From a checkpoint of a small transformer trained on Wikipedia.
Size: 16 layers, vocabulary 2602, 21.1M parameters.
MLP neurons of a small language model. Each row is named by its layer, matrix (gate and up: input weights; down: output weights) and neuron, and shows model dimensions 0-191. Each number is 128 + 24 x the weight over its row's rms, rounded and kept within 0 to 255. Numbers have three digits each. A neuron's up and down rows have the sign that makes its largest values positive.
After each neuron's rows, "fires in" lists the words (lower case) most often at its 100 highest values on Wikipedia text that the model never trained on.

L10.gate680:201103093161129125104133133155140117096100092129151159150154105147162111131142146126154159114119163152119130194138145133107131124113148112099164124139116124104109154119162146132126110114141160134137139131149133113105109129164149134075122141131134163122142134142097098121161124195110116108146137168166103083140116151116129127164122166090156131143107149184096078104105111130089135095138080121133139132142139129181160131164132112139154104116143173124142142135143131136177146156111128133110072088142139121102114114131106116117168155118120141127132137102169128141098131104130143151
L10.up680:134079086143133131157098121114129133102103140114142113105129158125141120107128097143072122136079087154174148124128119134100138144135149133128153139131142135087137100140166139099150117116177135123081120100130152149132132097122112171145137152163153115087125144079109147140109168121086146084140122158136187122153139126117120135119116123101142161134135152168162126167151122134172107123121151162130131165115125139109174164137127133141152107115147197084124095149107124134165132113149166128143090138146127115150105087130113077111140098121101118108151131140183130190154167119111100168
L10.down680:128101129101101119099136122121131154152127151116113100168147178129137097119140105111139120145130144103109132161157098120185088125175146155107086151154125056117086142116140107119135124115149125126159152138146142154132116091164163110122086144145090155144124090140112140196163163122143115145119158136114130105114084123140106114072157129154138120157133146119146160164150137122136134165126177122151091170111116131117124127118118109142155083116118089107088131183146148151090180134119123112138141133081165122100106136144139115117137151168125104133125131115145170102164165139123109139
fires in: "while", "when", "since", "as", "biography", "until"

L3.gate187:090118104151166094118141113098102163164091129127157139121083133095144132114079157133092105136123133131120135131138144106162141133119141163137134132147155138130160101125097101126173121131123150133131130096133096112081130119106188148167151119150133086163121161157088159118124136126138153106102153096140093084125103117093130121116157128136116118168167132141144138159151113110112181108108141119117130189131128100119130150112163124126133040115117153072144139137150115090129102129099123169139141110113130127126136082152082156183136139123129130120096144146125106171137130151111141125
L3.up187:133102137162105136137140149131135141113155125150166104121098128110141144088112121094094115162124149102100125128125135118145136163070107158131174127110127123128132122147122150133135134112097098123105127101109117122113140130134164127103121135102125137114171121117102120087153113164149106094160120080108177176146130104137118142119162134142150122150150128112169154128133119116112099154156123141104110102151120117178149127139190126155131101104087139149107117146134097140132112087128170138150136114145108129109109137163101132137106075148082120153090121151143153085077143114125166114
L3.down187:144105160101145115118129146108167101154104130132107154110189167131129114136135130119165148165122140110149112110118122132099095124125099155153210136114136112117159148111102110158128123184137156137149074136105122143151090140116126134124156132135124111159127144137129111161114154070068134113122101111115109135178144077133123128129150084129151166122083094138093108098107096114093194173164163112114110162147146133121133106118134131088137128138140144126120104113122107118137121142181123107121113156116146150150087146096124131107124109133142107107140134136141152140138076148134139140
fires in: "so", "software", "late", "justice", "service"

L10.gate335:167130118133155108083127123123099118126091161131112145120114152127126117092167125144111103095147126113117154144147141126106108139122142152101125140185067127148178094119155175105116107084134110107127134127134132114130094125125178140128092137151162145124127137144091124133132154127104126166138134169163141138081137109092121110118098114131112124125151122193179112151105175117142137155127118115138142157094097145151129173126092130128128139081142147097081145153105155127115105099140114119141132109148153138101153121097117106143130149147118110127079074125125117160149124211134107118
L10.up335:145100098165138177128146138114101133134107124143141106159141127143163125103108164093142126135122126076139082126134137136143137165135144127158106110131108121119125085124124150128107104112124083112118129094147130167151127132174155158174122147141126098130110151135124115105137140162087171111110148168116130059088145097146093145051155115155101126141115162122126101133133137105097143131127137093111125106126089125073151099141127149110131118147119139150097138113105113101091132144111148113095151147101135136139142103141150121140125127119149116179114166119127109110158101137163140118
L10.down335:146134087102148151093116122135085146109129084140113109150149118135145136147162126145115097121164170089150115118116164125093123114106120111136134146139119111101112104139138134103099064131130089138122164176159139153109127099146162122156128177159140097150104127158145112175122139097151103153107106176143090133064132141120117116113078133111133136148142138131080092139075188111153131148104144136147121129103139113123146128149171143131130137093141146145123133112150158148095136157135149161121099138134150151137106128127137116140132143116162135189073139106166121124168139159154141156
fires in: "what", "who", "where", "when", "while"

L5.gate495:161146133164138128142147142146109125131116097107125141157127148123067084151131127097125120080180146099099161118162110128138144133115116102096121112130132133163141102108145106104118092171140138164100127094144095143159096111160146133143105173151088145090098146120166130128112095156129124123152135110163152154163123163141119092128117178143115144157155139145099127112124160130109117164110125119137130140121088107126100111114148121141130086093131123159149106148096104166130143135124139173136123156160121098107144098176107143131136126158157123136166132135136098108140149140127168153
L5.up495:146120174135134118142116135139084136151100114132125156175127105120084089164123118099104143101172166099131154105148100137127154168140143128112137107110180139155172102136179147119159097151142132176113117087148104119100121104162132142145135150174095145125113095109160137132120115169163103125139104119132172148169121172152094086150118134149090133148152147148091123126099175102132157119107079158094118118128158112137121115134158113131152126105179137150155081147096121127135089158134144097127136168141137118134121130146082128103088141136141108144144121113127120143132168115128154139
L5.down495:170118152114142128123136151164107125154116121121145123161141106133097109156165157100134144091151138142103127130128127102103108151124123114111136112127121000164146081111170142130146090134130144171160130116126101128159113131175125142128128150154103116135113107117166147135085112121119165149114102113134145151161140141177125128116127124144125113135125119097082141175092161117114180139101087159141142131125126096128115097141140121096162115115156101157147122132092112141130122111123155127110128129128114152150126131145118120126123113131124095123134141139131106133109140128117119172
fires in: "no", "so", "software", "least"

L5.gate396:090122156153164100114097111060176096142103104134153118116096110159112131129088124093135097071098147130155089143141159147117131173126099144176117123135111130143164112093151134125142083089117128096100138105122085078130098103134115148113106122130152147122089122120089104104107147152169103132099117146141126073154111133154146109086144135089112140119110133119147114137094149118114089143109144095130106102180112162071155152134127123137157176198139126087129150133143150093130097103161109139106112108128159120140131125138095127111152162154091121147112083072124134105121160146190127150
L5.up396:093133151159166103099115127073163130188106113114147116105094115158105118122080137155144129111161146096123100114168168173132119151157135146165128143128101123155132110086149127122152120115112102137096159119093116092160099121131074108099081127125170165113099125124097100117111140109182113120082122147134144124118143144169146098084092142112120143117117135098157138136073105130112100122120111123114127083146106177077169131160138127135147116133110123100108131127145138101115111097122139135118115110122156097136134155125119111112145147144131148171118106130089125118131135123178145144
L5.down396:108110151159143125154131104102177096142143081141180088099108080125081108138135147164128071117137152132136100108149143113081131127144113139145100106128145000140112108091117125106130137132112082118084123131133131115164114159138090139119155113127137115123115104108124108088110140120154125110083116129152121127097126131163146124090110134138131136122114142093136149132123138124161138136098114132132122128145106129095154113149119129110130148139108141138105128113112126111106104119171131138120120104107099105116139120136165120125143208098115136144142118104135103121110150132154116131
fires in: "there", "they", "while", "who", "sheela"

L5.gate529:138112118094125113105130151128104119077137116112134145132164159144101084136115142120098089119118129100121124134127137151126115139104148163155121089171165126104078125153191132113089130140150125107100157099142112160144110120128114153106125122182100131106106113157129124098132114174167135157101134133132042130144088113126112093148147164102144116134121116135167086149080105149146096092100099112116136100156145105079081148116137115173135137157105171088136157142113103104141177150119076113124126115148140131114142089101141118083121113132103105107121101151109097113149095128123174165
L5.up529:131120093123120119111139118096126161106158070144160129113126177140108113161146113115112098149156141067153187131127123150128097103185164139155113109164127140125104104155144156126097114117173144171053132139135125144153173158126151135141063154185163142112137155154150134123143147156169136097138141128178143079101074121164111127138096145132106126137148140126125097083120141124113107155113110133118137092139113130117098142147145119136112134161127120130176116109137147084150103103118121138119137134148083128108159097136157112119127111111103106115103125113142076116129100115115137163
L5.down529:124129120153118159122151130118165122147126166125107116159103140135141100116158169129131147088131145157155117132166121112123121140163103131105147136112099017115120101149127132115161112121154093115135138194135136148097136083139114055141109151102103149138111126129153096179123143132157177104141108113133152126116121130102127133104086127134154121121139081111125092138073165119109086140170131098112072131145131148149119116162102168163140125108177087123111126159149167116110131109100115115132151156146123118134148137115140147088125156130150126095137086117108129110144133132123143100
fires in: "as", "while", "thailand", "although", "through", "according"

L3.gate706:127152109107158093135117096090161122130124119111134144131060125122144135150141131111142103137156154114133130145158158106101168115133151073095102130129142127148106139099091116077133153125124139159107145146177149117104097179091105149135153151159130138130162121087147084116159150152159124156178114096156084131138103136149123111153110147129161115117138177137119135072119129106130097110095163101103108099147114107131133101109167070115123137139121141149142134181102137161108118111150098143159153100104113124113150105175138121146095108121112143152078120120156127145139130122089121131
L3.up706:143154124126159135140094141131100117155168124105096147157184127141102114132097092141113139143128157153143133141061114136105123152140123135095136124152147135105109157064153162145141141165113165138127176097133153121141141120140126119171132143109076104096131122084088083109114154148125115135107114161115134141133153143123150138134127165104134148135161176096147145178168089148174132134149135149118101094189139101122102156126135104099102131130122111128118155155176137129152125129149081136113100083114146117141127106109129120142095104146107114138111137137130108115137145132107111140
L3.down706:188124097123103105109120144081130116169124128138087077122093127136132125141093096093128137122141187129078094156157129112119079149085115135123137123093114125098113143101119166198129110111140156101131166134159128174131141146160124107147133153125124141157158127135136158102135148130130143144110137130114128141139143100158137096114104150120156119117136138179141112139130088128077138129145113119090103093141138134143120109150127169102126129112142123145142138103180115098093082174131102126142131175137158159147093152078124113089113110116133115109138147159149126125095129112125126136
fires in: "so", "software", "soon", "money"

L11.gate132:118155114179170121121082175106131129093104112125133168110108108109109098121110114091106145087119135138124107127150132110107143142133093163148133156164145139100084153136152100122094162124136118140116127090137098112112095146134175087146147147136129145121106153150103133122124153159112137152155091133143094123164127115114120127149085111152131143144185094118117141189146166145101090113123151115124108164114149127131132138097101131119082115145118135106153121137145117144156127131109144174112100116111127127148174173189110107117150134096146157158137097123170125122188159134139130138
L11.up132:096118117164140107124138092114129129143133125106125098135169121141131146105189186129101163116140095119100137177126116122159138147158094076151134119156112124120136151140142154128137128095114133104132135111117108117076148119119133118105117092138147191111118182136123135128078115129132118104161110130161133139158080142106116119145149138092137116115113151126208114092141132065098137124101094124091129159119125142110129108120138153141156107128128127143103139158131114099107136128145149163106102150108162101107148107141159140102133095091136119136125132176153144119144123065114127148
L11.down132:124082102145165167120150111140138137145135118108130149125130145112127122135122154113101172085124121109116109104108089166112129118153097110111168092166138169120099149113137074142106158114123113089111117088118125143123158151093121143113146118106103142140130144177113167112132100148118165136165115149091116114118122107155079140132133147140131130134143137110137121153163121121132071064135156180124131117157113138132147090111081133114094133147124154135107096122131133142133114093111133100102124147095123120083147133123121133073146168137137111169144092161151093081148166166118153167
fires in: "on", "once"

L10.gate132:203130123135166155098121126136100138123120123092152106130165129116138161123149100140134147086112125189142114098101152193137149116064053125152138128142141130133126135128102142123129104090136148122095134065152172097169103167137130159163123121165093149095119154148150159137118135160116164122133137173112152084153141100104154158131136126080148152101150142152125115111135115150100132132108137131122124139138138148155149170120117120127156073141131155132128115091134093167117146135113111123096154132147109142135091142101138121118175149120118054144111147116125119142127123143140118133
L10.up132:140125103151121123115104111130108104116105181124163150125140101084153097119131121132125139128175142141155144105113098104112082142132147143080114119129152134106153123120102119108107134173129110105102155099137091116120118142139153139122124106138126143099149167148162129146139154122172189075128174124183126125134179118106186084128120107118121135116136105152122103105135129116148122150124094103114065111146134102096130144129095120129157126146122127115154169119091179175131122136137080110115103171141137162150091110143140116114144133159126109101111155124146119121107118170136097122
L10.down132:127144164173135150155113106123090162101099100122084124152133120143121121127136095140136159124126161113150099119061149157147109139108133095123113157154149189127137114127155132156143142113101124158107167108170141135136137118117153107121128099143110111179123127124160167112123133080074088125145123129126116053146108141118113126122146131131132085138071134092173150132150149094107133151134113157150149100131112106125134136125146112107162131134110166083148089132173121120092126153115109103115104129088145122115093128145150125118179145102128119146105110135070107123186133154159130116
fires in: "when", "while", "if", "although"

L5.gate486:122130162148139094112164114152153148146113125142131116121184113113116100115094120109114126116113111107140073129147147106107178153115092134139167130179135136125105147124141143139113105075116149149056092110130095126103134121163112122115149098133151177083113132140081130146121114120127142131141131118111091110158107125114136060172135136141117147128153169093156115134177118117131068111127117137119124142133140155107123103078116126108141172108150123111145146141142148133156137110122114163089112129127114108073137109066172130076113149153138132113130084143131126065134136174163126159
L5.up486:101142131139108091122141144170155155133147172096144130101157108109111090131110134118103118123127108125118085105126098112072178151161112139143156139184106111135117116126109141157107104103113140140096125116120101129095113132154077112109142109143163191075117157122070146112122089126147143143134144105085092138131094137120120085169166104122120143136145134112139099173137131107125112097122117131122139126158147165092105093104168102151152158135147145119117133131113119123167109119104126139103118146112117097132132118099147175080133135131137120109136073147087113090150116109131142129
L5.down486:112099123129123102109171117133170155132126131128123113116131141117118109103100170134123124138126091098128092094117090086123137138151128121126145128153153000112088128118109135151148107107111150143138099113142104136150138121149131128134132118156129146117157133134105143128130089123131153109126146132097111091152121116127124123152127108151128128102169153106123106136146112140153119086113115116095102145138162149112106110108110133131116122136105126095143113124112108146117141093135151105078121127107110122146129114109146144086113169147135150114160140138139120108133118137144103143
fires in: "up", "on", "upper", "down", "upon", "off"